Weights of a small transformer language model: 10892 steps.
MLP neurons of a small language model. Each row is named by its layer, matrix (gate and up: input weights) and neuron, and shows model dimensions 32-159. Each number is 128 + 32 x the weight over its row's rms, rounded and kept within 0 to 255. Numbers have three digits each. A neuron's up and down rows have the sign that makes its largest values positive.
After each neuron's rows, "fires after" lists the tokens most often just before its 100 highest values on Wikipedia text that the model never trained on.

L2.gate53:107140113091089157145140072136154156129143138104134114123119108112139121130134130129062157164165098148084122122136129094122221126101107142117187164131171119132125074099126123132138125071153123127081146138181098064109069114089139150152124149147089104071077125121086163117157113096153101126109095172133137175088114111104160106187185126060171199160185124118170141126168142103191144141112
L2.up53:160098139142123112167114173115079143162162091087082142122109158165136128110148059159126171134176120155158149122181111140093167091097074160141119059155156100095127144088131133191148089115128115175121166124119078105082135062127134186108175157057166127089123174080177119149146121135198117112147155123162124106107113103052146078144114113161171106139102145125129141088101144213155087146112
fires after: ".", "\n\n"

L10.gate272:075141211122098167044122100138091126107102166112117104130132162150136085169083103136152126159100127067113084111085096113132116148164184201122176112103159140076084137151150148173160122137140143113155176098156135169091099132146144186073101067159144170120178105116100045133121130174095105107164190123138145117095137103152148074089122065182137143129135102184100141093132140096112124179070
L10.up272:121126120118112070129124130139132088128122103153103148149131140133159150166177104179148132070129044123066100142130170138056083142139100151206098136146107150128124102179145104133134155131136164059108128092138157125109085052145104148128142131110129215124080162110075080103096105112156075092137117128232073120116110158155115161121113112142174116118098101146095159143186167126177154177136
fires after: "-"

L9.gate456:108157181116145080153046072067082126118130146121178115146085167062171133107108127138117146132099133145125159114174152090107105144092150140126164075073104139120114114115111162137146144083129146133106108124132164128077096120131109176120131153137086143126163101127101144187152100159140147183148081100071160081192161159153147077115080253126202127110099165142137047155095161186197122128182
L9.up456:118143155161120091104133041059171113127165144084163110149077107138124204071166131100144137135096119122099148158158136097159090092119117146144152135110128128120086120126126152129102218135157143130127116150126158175114090113173110171140143104124137156136136111126145110169101134118145127140125186130079213088101098182155117140111076218117171114115117123140131079177073131140115108094136
fires after: " |", "–", " −", "|"

L9.gate68:139131108158113187091140131180194095118134159114089110081178177183143139125151115095073119134159118132165169124128092099109105112093152083086075175046117099128113109079164104074118208201169152093126152139165135120118085155153106130114105145021121105146129155134092124090222114132100156135114115128137132166155137149070138091155100173075132112100093104104103131111161140123167154094162
L9.up68:112159113135121074188146110146113178157134136137146123058134112131136121164173105118192109052174100080108165125193153150109104077108090171160145110103074103158125137113057122159175129130111114163193126131108130173074140201079162122119117145157086094163111172124152084156137090120169170111145134157090140106179127072166167139136169155098142145143105130103134136157169130121132130090105
fires after: "=", " the", " World"

L12.gate133:159106108111171133120116130103175129091136174150100082129148170079153123029097156168133148105175164183152112148103108115146137130170118148135188112147113123173083137112095043154116136199112114168104150148112161083121077108173067079093148137142104192173110108160132156105124171096105111165115125107127143099147170151152112092164136137067149166109148163098121164162122093104147140102123
L12.up133:116102088129144130221107140064115161095182176190115185157123224143179167061090162138132177093127119114083119166148084126108128162119136095142105159132089100157111114104112137121134160148150120165139121127133153089076103114149162153095104161126121121109092093120122137112069096103127103142108059190055149075089113148143150122132115150126197095137118125115120120149129115161039163142115
fires after: " |", ".", ";", " %"

L2.gate366:174140180131103060142124098083117137130122118158118165138097090138157126117146168131096142096135118147092153098167164124075105167079139074106121111135086101096129132154142096105212146142179107063127110112135158085117119094096060093092136123140130148139134146124116176113150128132168112057140132137114120177141142108041142094076094119104148070155130129181139128121121169160136086158177
L2.up366:102129096133127119138069194154070091124054150137115085152134132136062136115127147151136139121149164139131050075162117156138146148182073080127140164135116146098102117118086148180087135128064082158155152168160139162140129099097111129168152185164105122108111142129123147137109122175101057129151151167113109125094103104146094138106134152086125148172111106131093075163151133098115182094194
fires after: "|", " ft", " o", " |", "po"

L12.gate293:088174124146149134102097072081130118118149149131176157131093112146125180089149139108073078039156090129102085074109164119130104108121210090108097119086138162198087113197101071168141161126175169125140141140203125180108112113127161165071087097162069148162118184155145064137130108135112098148168138120091114140105115127159124100179087135168176148131087135179120118099135104121102131096165
L12.up293:092131141198085166122147155181098075125100111140135094102169140116107150176105204073102101041109076161127146081083116131092069100163176138131127097131118171162110165181120109148118137115150147081124136117130097160137149107041140075151140110170132164177131127164171103133129099098135130151142177195124102136139098080082169152110103102136132168155113104166123079131123124105106169163165
fires after: "-", "–", "|", " |"

L7.gate169:150141136107115136199152146137163133097142157085109116112140079127172130107132106117131116085094100084144118098097178148142101096127103137118167102130123115101110148082142134099075180124234157138112134161135151164112043106156097055140176141120193179195155115169105107108123117110106116101152126134173083180094133096123103175108058117110145121167128148142086155127171149124059147165114
L7.up169:148148096149118162099143118041112078125125138074116075167142145086189126144155172182075067063071145166174094181103180151130164175148150131149122118157146128092144107147105111172077149132173134139107052175105116185126148161090123240114095092166147139137097118134127130127134118155130089109148128127146166103161202140102128086130101127088131089121098127137102080106075076098060119133169
fires after: " |", "|", " Apps", ":", " Res", "="

L9.gate454:097089128119118113179087113102169115133122103157142155179088073120108133153142164122133130084115087145104109084067110157102084199136107148110155105129169176119180144128098096136126121118161136169095085144181097158098112116113140073090112088136124094128093187150095202130130127112172113151149099119099153117171216166127116113153142157100122115150121143159175123214134151126124084114094
L9.up454:116172150103153124122163122079086137143132145198080116104121151140186162151074170087124173124114130147069135138132139077112118106127128119140136106186107099178054090079106113125125168121164117161144153148140151128114098102144168156076144110122085163111100120125185166094119113035201143135124141139137140123083111145084166113127148119092140121117108040091176145132138122090147121185102
fires after: " |", ".", "2", "3"

L12.gate60:110119130124129176137120077064086063145091156186118113145105110136143193126129131110119107075056163164139100127091122129198120121126153177153079136144133126138187099123146121117123149167097094070142141164176127156162105151066104108168096094094130105110172082136199168143123130114155158095174131178150168119103173110113130168112143126156102078153108154193104046140162105128111121150176
L12.up60:171141083077097114099111108133128128074057139131094132140096098138113133133122158121133138125157096084149157115129104111196094182153135099142134153135170137145119147121102114071138169094102140147142129107164188070145168095157111106127150084161087121180162091177165083105150100117148101158135168117111133154144165171140093086198063147105107136093139151173096113105128170127104178169104
fires after: ".", " (", "=", " =", " was", ")"

L12.gate231:194146106183126084123178113150155109098091125067126158159101074085093162135057114109095144105106126101124106057142108140094110109122102115139119102164148212119174152071098062127086178158079117157128132143131153183144146103073092055121151165115098215104148089160123128121110152117128133127126110164158128129156156128080112154165137101108151169115074118031124157145152155115184114134087
L12.up231:120122148150125193142115126133109097132126111163098143076098105229153143121073136115121101132129090176137083128072139160170129089110206098089156148156105130140179114160097064137116122164154115143109089108122089125190146149138154139121138121112132155138128088137185107151171150083145149135119120152195103087135111139123169191108109076067131154181137068142126147174140089198091129082106
fires after: "|", " |", " a"

L6.gate411:115128139113110142137133072183127129159026160170128164117076149152093172126159076092059124177140116105162148128115126136113112161110096082178140151124144114092120111142096077094123181146106088192120157175141176079087060131128105110072106076090193225129194121153131119145132171121095140129144132145114133156152172177094131097122109098134143129091117111147096057083154168139149079153154
L6.up411:085169089089133143082066104141151098119149139201131152108148096120115164122158150106104175122132129112119129127123130141063103182134140126111131111121130082111139045070157067121089148091113139141147170079092151076133108079103084156104122158122079163059175115134163140117162144089121156147129116197074178158146111088069144203087158087159155124154154066091109175112129141137162136079172
fires after: "-", "\n\n", " (", " \"", " l"

L2.gate450:155114158119129118151135072132121074132100061166156153088075118118080114107116160173096136120157115127164103134133090047087103160074068168155128163093140162165120115140190112126143181145218130181152130112134202167092122106157138125129171151090177058134100172126146153145119138072141149122120101089116089113138149128065127154123078141133138186118104146117099092114146194191142075141145
L2.up450:115158104107176087186103124164133169153100149149115129108111084116141141177140102147083135131116160139130128156135110158116127146157159173118109120106126067138176068117087086158135099067145112101127126108112122049131076143120129154132133105084131144146117132085108161052144093078130124124140063104063112121130135133117121084079163126124154131184109090141081126115156127129167115126169
fires after: " inter", " pro", "isc", " disc", " Inter", "se"

L4.gate298:114128161119097113130143121123163111129134073134129043081164108140134175093145081090131109145124122153132063098152156137082149148174155145172094106071140153128140177106107094105098159124146190169111156112221136180140127142099157175145085168153123126151181130171080164090155150101092149171110159142186070078165115138109078164180089106143160135137112148101086135097066130134127096130145
L4.up298:094105146088151130138117076165138157100114181111167101147081045136111112115116201123188128148077095159109140153127123080106147120116191107071125089124154112052156119134142063182159134148184156100098162109110115128098111174104144188110142072115074144091109183102095139110131148095104128130112129099093128157117116158155098079153127149126090122197169143130114188177118116157132186118150
fires after: "-", " (", " \"", " a", " '"

L12.gate33:164116168147156127070127185117100137166073135144095160143171149093148107118107100110131137092143120170146099173101149127163090124104090083160097127056077096167078122116125080096100149159118165151147109042115137157119166135172126135113110110120126156127148106089135134065130132145168192130096118133161180109134199098179109119167112131067202126144140112159172150089151118093108168155140
L12.up33:112103134172156140068166075120175149190146159123075156172087167115110117061145126144125101125177148152197123136110125123135118090133122121206138151058104096124125116060098072157123145157148166137130110208131134156118147133135053092080154086124141196129100155094129143096103095094103083127067114098124128106123167055156158142119153142065157114120148149094199189094089096149129130107087
fires after: ".", " |", " Moore"

L2.gate116:111152105120129100138148123079123109166107116176139201117153164068085161174099177125120168143198067150120092106116111074147152143065088143111107120172138142128134096158106139123150133110122179108172117090154156164108085147111155075136173113158140144083097161150117159132100052109139073094146173121103094147078166202136142143142124109119097113107148158083092171119086181117127106138137
L2.up116:119116155113166165108167127084148144160099080156072138096101099070106140175106138128127115146107097155113156117141122176155177133188144127103120163106130133085114120134128136147095099093116078190161099130160091114115151187099073177062148176123174157121140145158114143092078140132142140137168155119086098096142119141130145158093104135118132166164124136139172170106131168135067133092177
fires after: "po", "w", "br", "si", "p", "f"

L10.gate296:121155146167153133071152124116037134147112131120149149141075191107129168149111175142092118080135142121140132160111152104088079098147112152179113134105124072040105138086140096088127113150163140154063110182107106112146061139133090232069100114122093168133119182080142097136210122176111145158119138110100148149110125099138165152144123120074169117125101139152117183156138095119102147124106
L10.up296:134078086089178130092179103125136188128120123151108094164131126105098175105089104082136153129095131128169108110197142120100125141116115160184118184169130140066114154174142137155131116137131187122162142099165101091155101085207181122123152148107100133142140109104101133141152116166173193157126039076167110142166139136081156142123147132077117133108156111176122142135201210172133132167108
fires after: "=", "-", "\n\n", " self", " (", "Early"

L6.gate299:135109107126127121158127131111156109121115089100073088056137088208110146147100154124081107134105119159190123112164170135055144123108092098132096137076150101160173095114084099058128121142152133082116179150128139063105159157176084147112099105149167091124146185156148162112162119084091127140134147096130088131174140122133155146174150083157118152109095106155126129132088169173113099142128
L6.up299:162154162104112105098187114057125100144114105168157174138148054113109139092097131165081109092157179097149140153095113097121106126086153097110127133071116149168126123094110094110148120115083118103135178117160136096136163109144128232071158150107098122100106183087165165136170064093078100105095088087150165186056095141093140139103134183102159140144151121099110164121129169130079122154101
fires after: " co", "-", " (", " Co", "Be", " Re"

L12.gate170:133126093129095098121148137135108129169153135100160130179109173179161111045161116105098176195153074147109100101152127126153190173145096139139114152085159102157165134098174108124063148162134140153073095120092134142110114113085139097139151161138081138125179106092155161115135112181088062094074144144136117114172152102158105152102098135188180113060194151101089053058099116115136084146091
L12.up170:230115128128116111101137130130153081099089130177114176228128123170108131032195140129137133111133133123107117133153155090129165164136069181154134106111148133111107139071133075131099213119064134139105130156136165076112099087148159119070133151061091110163164117108148105126121130144112128118087140146120158118133117122126138150148077167157172086088136149147110107127145159126110070166154
fires after: " |", "-", ",", "|", " by"

L3.gate465:138136152100101076143087130134161133059198146137132105145090097085143136082138122166129136143172136114124119132118114119111122081174148151156124140095144122177048056084091091165111105125120126109144102172136136191059137096149111122177143173092122113099145170169115154127079140214126092171124071169161102111144101103121106141192067118091118125147103095140072155126141156137120130203116
L3.up465:138057105112159120145168112155106084145159115161143115168111105162132140110179076165138123150152115177179132127229106073065139079137112125158122127069172161163143077153175131078152129135118149105114145091041160124075148119096123127146091132113176101171133156171141140095207116100116198174091127188137121125132117126147115181197108109140125138130076076096091107116108177150095116128107
fires after: " |", ":"

L9.gate156:195148099141106125101145128169180103186147076105143143101105143117110145170114102124105192157125120122173111108121170116143156133068059110136111153077135118102131119155155124071129159161197180092067140151129159121128092149103133122057129159066093116098150150085114201151132082045210154144157123131055110153165158232085135118137107117127144119141078122095099148096153108112144167126157
L9.up156:125099126087156114125082049120137146110103143121133152154082099111078135137197150069172104125163093127098126144132116111064164170077154123141123148117172106085145171183118076140147149081146134131087145138162125065184080193051167140158107158113112161138113162166120122082162186108174125089161143108131160101074165177085152114182077123062112097169094107108132103203142071154165121154138
fires after: "=", " the", "\n"

L12.gate101:116156088102129165091114121090167110075190074155079123153151164103117119160144118126117143144140081097173147127069143182140149128116124173039164131112133147122113110081155086157064119081112117092164091117180129182117088092065139149167159145146093138136166124147108107179116122170148078135138111135109130099156102159146135125175086091080142121162170172157095135138123124181089197118168
L12.up101:146148147193120136167106126118117097105116072167137163160142156101179093145118105129128136128128123089112134096090133151142090125135118122175102144105147097133138161167078143105158132109105106151145090073108122106186119129109151133163142132166154130143100075174111084141132099129179115185159109102135095151105110132137149121163119109055129094127134127170084109101162146182110133128138
fires after: " •", "|", " =", "\n", "=", ":"

L3.gate185:105129150115068149130087113079124053179175149129128146102167168150154141125116113169131131106172093133157105140124143094124113153135120130143185170101112122141134142108090127072157143105066130124182150124112048137159123130098127105148191152181171118067142141167066136077062154123091160110089126143178133181156137167159177171089124106103123142123135139167163141147109163161116125126087
L3.up185:135129106093145104083113126157092117160092100093129139096090138110110129120113102178189157130150106148130170170139100151125073129147063123123100125181145139087139104162103144118104129107142100126170077144154127104180116084113147150095157163145129154151121154180045119142111164128116110174125121182128086068091108146179164118047090112118164134146135160136116162142166171146128153150143
fires after: "-", " |", "|", " the"

L2.gate202:163120026128176143093073093122075115139134145135073133058153122137169137156106111149088115140154095165127109129131124130115176168107114154126121116175099083133091129084077140121079120133131138186171182035121150112169169081163127128116093145088153075095125149134193144120126111142132127181100137160122121165067087102092137135135126118160155115121134116074096115140124148149166127096109
L2.up202:159136148166087115162152134102098126140117170109126186160132141092105104161123118181059096146153142135114131064129095118132104165142172172091110104185103096163117156135112135199139104098132200176151105093066122161108083164138119128122122141114163111028045160072119128061127118152163091106140186088171132121202115124125145143174113100105089162123131155097209202073072105156074101160100
fires after: " St", " Fo", " Gra", " st", ".", " Cou"

L10.gate476:101145110123159139114134154133155147088138105112157146164115159139079165095194123159080198120120086107130126153160088116121103157102117151094074160088138105153106138161078105141138191113135179101091117070149086134164157186164105102112149134143133122107157155128136199134180110082188185070130190118157112183135107123057133156188107123114031130149079133168135111126157104098083099150081
L10.up476:158084095193142178077091128169173128122148118138192142197102091070093201135112144125103099136145104096148114098090169162114104126173158156114028121170135104121118130173097117142176103141098156178095099129111111120103134123150145077156118112105099177181149148157173123139134135145127134136130124110112171187142168137087103111192164111157051149142116133085098132137136120143121143099118
fires after: " the", " The", "The"

L9.gate388:126154090159145173172144104116140067117127112054131177105121142181137138084158140178116163140130109091156138124102146120119146106080160127113150078095176107175126090167117164106179172120196162079050162118139110135107099172083124066142054126116114115087145178168142164131126143137166147105097156127146130111101133215094122095151089084124087090108170132133124146186123104202118080123120
L9.up388:135137117153120149128105121201130148129116116192108155114070079116096117105107124154068147048168139157123109125149136132099111170139121131075103107119150146139109127127149110119125125137105140139143166075128119143135129113146167079138101105092172150158172142096136159199136160100104193092143139174143137223128178117050098137118152100070124143117123163147199092159125100150170122164102
fires after: " the", " The"

L4.gate41:111146100115110140170184138150172104090153161085104151101182154120167156155144106174114159141133190138096130111136162119070097115109120143153129149059083172127103113072145137087145128152152135137135141164134118103096102144200113125119141059113131095082128122119101191092148116156104104189080122138123045096161079134166118070115125067152095120127122095164109095154096156172101151166118
L4.up41:124109117112165099153152080135108138122169147140084124134168089195152176082149110166124153097122138057048089156086225162180135179120093088189117081159132120101095160107139087138165133132136123115073139193104173107134073148116119170084141157156117150108126113151121134083112135186102105109144140135136158188170109093059102099118171099135085127176146108088114090165097181121107112040137
fires after: " |", "=", " Title", " Rank", " listing", " Total"

L2.gate289:110092171138142185120090071138155139129127120102161141108144098130165103123100152158134150057115065151126144157124129074110055138139148195131142109138171043133115155088148128183161173131204116162142114077110123110109083143121184140095159156126125087098102151110172121109131119102145161130114120124174070174100131140130143106158126139158145160149139113104159140170077120120052110156108
L2.up289:133144119152184142141158130120145104089201167157164145154117138110157060152126162170087171094147105140139117076161091114076084080157150129172067069116132186146103136139173084074127116124100113193104164180114129075157175102120127123131122099120096123148102144083119185141105147150082131071153116106100158117121132119085158074182188101084176126161119156087140164108136078156194108085140
fires after: ".", " subs", "ec", " cr"

L2.gate149:117107115138114120162061144148110104105157136128183120100126105141141155136130045185170127117143079148082098167095104101132140127075127169139117151130144147163163104192132165174132111174123152127110069111064121155079127193146132131116142167110109147142148164114138107092134124172138093074117163134164115089074179125117110164150126097138178098145101109140110172038143205101111129131179
L2.up149:106087128152080133141177104120143138139112153134118080182146121100098133107203119098147085151169175094158096112188148092054142104141102078166097084108075155141150151102129104110112067108096131182114118168109095124134133166103163144161133167117125142133137154134149163159176166127084122117146136140152090152144114143085153077131157177125209146165098079088087119169152151147171192157113
fires after: "\n\n", "-", "\n", "=", " \"", " |"

L5.gate153:142118152168145161111099097102106178119107153120134102137162139132150153076103079064132173106144163083142113113178151057201141066098094123145114100163135113137100133166153122065110163176133159142122100124119117148110108195131122119146145152120162151174203058141117094134136120088184126174192146161140101111121152100103103154157151068125137150096082108122093091129150173142087144175125
L5.up153:142117143121110129110193116155108052178174110102140120121129085101126114151156126114157125141088129176184109141127134164117118158098094136099129096098064146111164137159085103130190126171121206177142061105111146121122168147102156136060067119145186159150120080129132149122168095130063121109106127085109137128147164217121095116113157156114188131128131166092138118168119135157158102199151
fires after: "–", " U"

L12.gate49:129092138143113099120075105152183124165122111113105116158106152106137154128136088139089110088153130109118129147122128162140078125098104101083106173084186108149166104093120058179090142189100152140176111106057152119083145172073155088091144112075135121149155183108130089109132088131177114091158169147129074191157172120047078079158093095148141095046206100163157131114155158111138124156145
L12.up49:161169106129174096114176160158163121199074121144092104135119126158133089102109109140142167163123113147101105071144140099145201187164090135139131159116165137113096108115118132093120119160089154215084098122107144092088102152111107132146155135077091129119136120093108122102131167160138181142073119063108129139108049137124093129076125150164189079055136216143196110075136140098138111114105
fires after: " |", "=", "-", " and", ",", "|"

L6.gate235:124108124155160144079146142141122114127117096149071177128137122191130142064152072121130098095119139130169095204154135146205116139120112086088131108081161034198147166175164156170111123140141099090119128046132115134127103059143144145152098156061241133093139153146112124115124106137113095133121054140157116106158150130099147138141094068134130121087162122120185093126105158160115151110132
L6.up235:125133133153140108126155128151133113119118147124145140129143151099125146075138120120098165129128150131162083122163116150141198157107100141097166065093158109104092104154146104082106140166173091088103067109143151124096104136160146142148096055090128100110081093138126221109086149149185116163124121092126159142137125183114145146153199119083167150147181060116175114137173132133180075095100
fires after: "|", " |", " (", " pe", " \""

L6.gate207:132127103125111195134108096197130087103116074108179219142156131129053089151136142147136150144078150216142086096109136141157104122076136157142096156108220080187141202156119132138125062131141099124098084111123128092150134183098166131171109162090146186079130157168117124126149110136122148122108141122176136098151167107143109156142080091196171065118111107092134132114140099155131106156162
L6.up207:154121131189141192140146131156113106084069081147087172102160093148103086149141085082071093129162117123158101134141125017152096080097116137130119109122134123165111159142148145182174118168124147112157104088109165154173157147140148107191174150130133118095126107133099158079140155090179109142147154111203050168120179156105086136177078051148102107068071106072126112132218128131090126158126
fires after: "\n", " 2002", " 1994"

L5.gate94:109168078158110162130129100146166116082152154093147173126177123155184161147104133153099149120106160106102173128110117205131091112134167179139122140144166149108123157073135114092133138108137127107060086125104116187156082139121124129132138145145130107157155083115113135096143139147125147161057133131123154122143117098128136095178141087122173132136140067090144138045073197182107117131088
L5.up94:155107099076150127178078201177161140133150149071098100122103050164108067133119070119153122125139117124221129099164118138184170151168112132181154172162180143125087081141137105111092136176118114195099096162137101143165092153119151114041084097087112113099133143100116128117188157126142096072077131118119134110125131144102158175121100111158137097166115111172146173163144110097100164082190
fires after: " \"", " (", "\n", "\n\n", ".", "="

L6.gate3:120117115115123158070159137171170060113105139120115166148129070168118139129176095093108101118162114120190138113098085132167081158160121138131100139066169075123065138170146137109094183161139102089131187125168163102142096146117128136106164116083113139112165217115074165098167116154115147140146102137097156107115073169075099121140125108120150074127137084078139092167167122189160103173123
L6.up3:154102164146158134122142152093146124090124124122151082208118087083122133108177151103108179163133122179115166155133126123132155028055123157100189179166134155118078136123126165116111157197168084123120088117122097150124143087120114110186130164150091148108111126142115102136138137096110163077108190128120116155136081120155167099144133178147135161147096167148188070102146133129103147121105
fires after: "\n\n", " (", "-", "\n", " \"", "="

L3.gate370:086200183063128124157061124154133131117079093181136125135166069148158153140101096102194137056142105095126078130082124121099110089097152146130107124137112155119140113172128164159113133123164183104145131082102143096056147142105123193126135163156148135141198094165186110144084101165136073148173132101147081148107138113098162140147113093091072098140108121131120122113048183115139092130105
L3.up370:136131104142109102112189067102142077131127131095176117123104132078129095151140118181177103145187167112049150084163128116127072134151203106139161123077139169139088127139119106121065118128143108141107109145168145143127120169090142186109128145123153124166158105113098145151160125130082160180169101102123084125115081095116137102112116136126167149149109168106133090128200217144118132102147
fires after: "–", "-", " Al", " L", "."

L7.gate10:107143123124093157144084127178127113093156126109131184112119141117172187089175101127145090057149106149116153147106144151120012143138162148077094072059163152152089166134176141175125155147098096078151081122141140086089086133134165106124133131104126177164161148159157100167158081079133126173116155106186103089169102135157056141083091112165206139176131113142131126127102083177111092136172
L7.up10:090128134081149085098114080134069128105134180178151101089116103094109172108142160135077186126132179061152130141127181102105109108134165104158178100132122096139076082082163160121141165084149096104084161140164165119114125119094119121130138211109151199097120108194069150101099130132141182165108125189086088108118090172128170149158146082125141176123116111116121122115154104123149169076177
fires after: " |", " +", "|", " −", " N", "Cl"

L2.gate320:141149071118131145088161137137146057132100121095100128142125086152121135120107072144105166122118093113156144062145130129120154158103136144164124141122141115187112175161149072154142130116126180079102122096088162119172156127158144165103117135122187153151095100093164161137085096087173072131147154084183091137169142163097083121151132160084191182112103163117115088127090144153085155160109
L2.up320:108150119163132103119122103200174127118147142061124155172120082199110155155136158108150113186105124092088104155151137146127132068167154091150141168092149120116118173066096158110117113091088092201120137167077129116091122092150154163106165134136177169134090107147109144127178129172136060142127134158102069109093155150126119089156158156104157092125144143112160117099210144096176127092132
fires after: " |", " Port", "=", " P", "ub"

L12.gate301:098158116144126121106108159120139121060144174129144177151115119093090118141125116131093182138181142139149139148184172164130110058118132147086124130105179099166127115120097096125149139116167171076134177090129198134114100127155123127158101144073191148106162091088128115097136164135116131156144183132119160120097149150087069150175142162135137142125128169123090125135135048186100123111056
L12.up301:147125176096100109110115119105113091137121143115160105111116178116143101132168100127191090118065178073139206115113107135172138135102119167149156113195113108113156084063083094202131141117154080093103151129159078095124183105164133140144105168113120133164121146122092177131093131090168117169159159155119204105179081096097142101146118143136129117128167121134145110149101125123099078113065
fires after: " |", "|"

L2.gate83:119135092159104093116141166150125161142113094047130059139132114150143140139147094104082120159129098123132188099092146155154179207155108107090112141197103079171128156133136164126120103143170141177127107099158102111136121169094242147147121147136133144169117167125109101068109100114139099078187165120076119167104110130098101091120131113180172107124122128132125163115111176114124097167153
L2.up83:120126138165153178092176145177092140121080118133143136107136140146156132135102135127111085150047096127166182131129143113129140135099130111114099080139125110105156186151178142156118143132097182135162168133112134125119139159158073136182055119124159130110117112128096172142148209094062120131132187112085115105116094086120064188113109122207085121059141185142133123153065131136100170141107
fires after: " the", "-", "|", " a", " •"

L12.gate36:142100138128073096067061152117154133096081142083114112091146107110139125144167126122163139130099078135185162045127162102149201162146146151131120167102160124146141125130111099122115144171142162166107207125136143076130115094062135125096100114115155105143114084103185126150139104156135072089124178162125135134157130134045101104177132151181105081096147125118076109135144154149097197097108
L12.up36:125116164181109151182133126203139124060162171053146128114197171123128195145185191133167135142131171116085161104117127110109115112112082149127158137165109110124082118127131159117185113116135078088119165121116106136130148101116087092144162158141100112150107156148131134070140128121093092172143068169104131180154072096069091044107132163077098153127108090089062119141163125100102146111135
fires after: "=", " as", ":"

L2.gate403:114111110139081087116140098096161109144105130099112139033037118096111145176178166107111123175148091066137088101205087153117180141097120135147097182172141136159116139045093128140161140112157164144111139111185127138082095146093105093093095141108101128092075102102160174145072106125178137132124166144117123128124146098098137141099122105135131174176160135073136194173142129148115146098136
L2.up403:090125169133120166120114100085112122109166122131138030127115200132140045175094143104165120166133181108057112158145143167106060111155130155103116123157169096103099132195141084160108130081174134124107089135133119177127114111074128125129138127105143091137100126103100138090146229148120136161119075143094152126113111149101181167115155142152169111150163100129127141120106166145133123136117
fires after: "="

L10.gate310:110102107090161073125188101115090135096161154101150124074175114160119129109108165107076150149188089166120125126077135119133088148105130140161161144176123130115128104135085087121046187121141106162167097158179124096103119050118147182130105104099128143143141103085113081136205166109169129129121096161095128165145086187137086091119196127109096156101059139130097103118163140093140163155164
L10.up310:122117119115125093184080105127055148126207164121172158155147137220120105163120131057107052130116174135145127147131171116128119121072150123142127134100105109141129099176102124062156106108122171096114171131127142095154072108135127150139159201094114163130104120138113087102137187192155130126131107186104087130120185152136129105137145084162137106106151083175069176116122126105116106081094
fires after: "\n\n", "-", "=", " (", "\n", " arch"

L3.gate136:119123155149118176110077096171100144133100155079098077107141074063141089105135146127106146160172116156174116186122125138150148090143090122169150117075163119083110088139108091134087167136151146174120125153128139120165104170127099161150124132208095161105104119151136132125156114103087042110132180170164180137083130167169153124157145077201161118105126109115111097151134139159147127174127
L3.up136:102076089125134147101120113140103109138117089156126109119123108157061157118144129157101177146130084133120129110157086172125135153071117143096137092067101140126154123156180152071127068185128126162155107159119065100137110169097197151099133085153126175118100148135147190138180142123129131066153151151108094104109143080094083091113158061143148106139183069205113125124108156180152095147139
fires after: "-", ".", " \"", " (", "\n\n"

L2.gate65:143086080142134177170174074092120133052141115107106081090062129133141153150178140133169159201150104105169071160096135056164095070095144195128094181187194128129157121123120093165127150106136118102073122153097115129132098107143174138075120125153138107140124134112125115079142164148118160125172146124130079190131138103150198134160127092116090128138137090125171107128205122178109141095128
L2.up65:080095177148119137098125189101059117133140073110091173112105116153144152148118170145094129080159168075186132168186158072128123141076188156126150143107152147120127095099111091113150147164188137102157228125159114191110093144159129122056114112152130084130083167082154160092185114136137142129127100109126131113152072108170121115081166066196114091177098111137126157101075127135117094081108
fires after: ".", ";", "fo"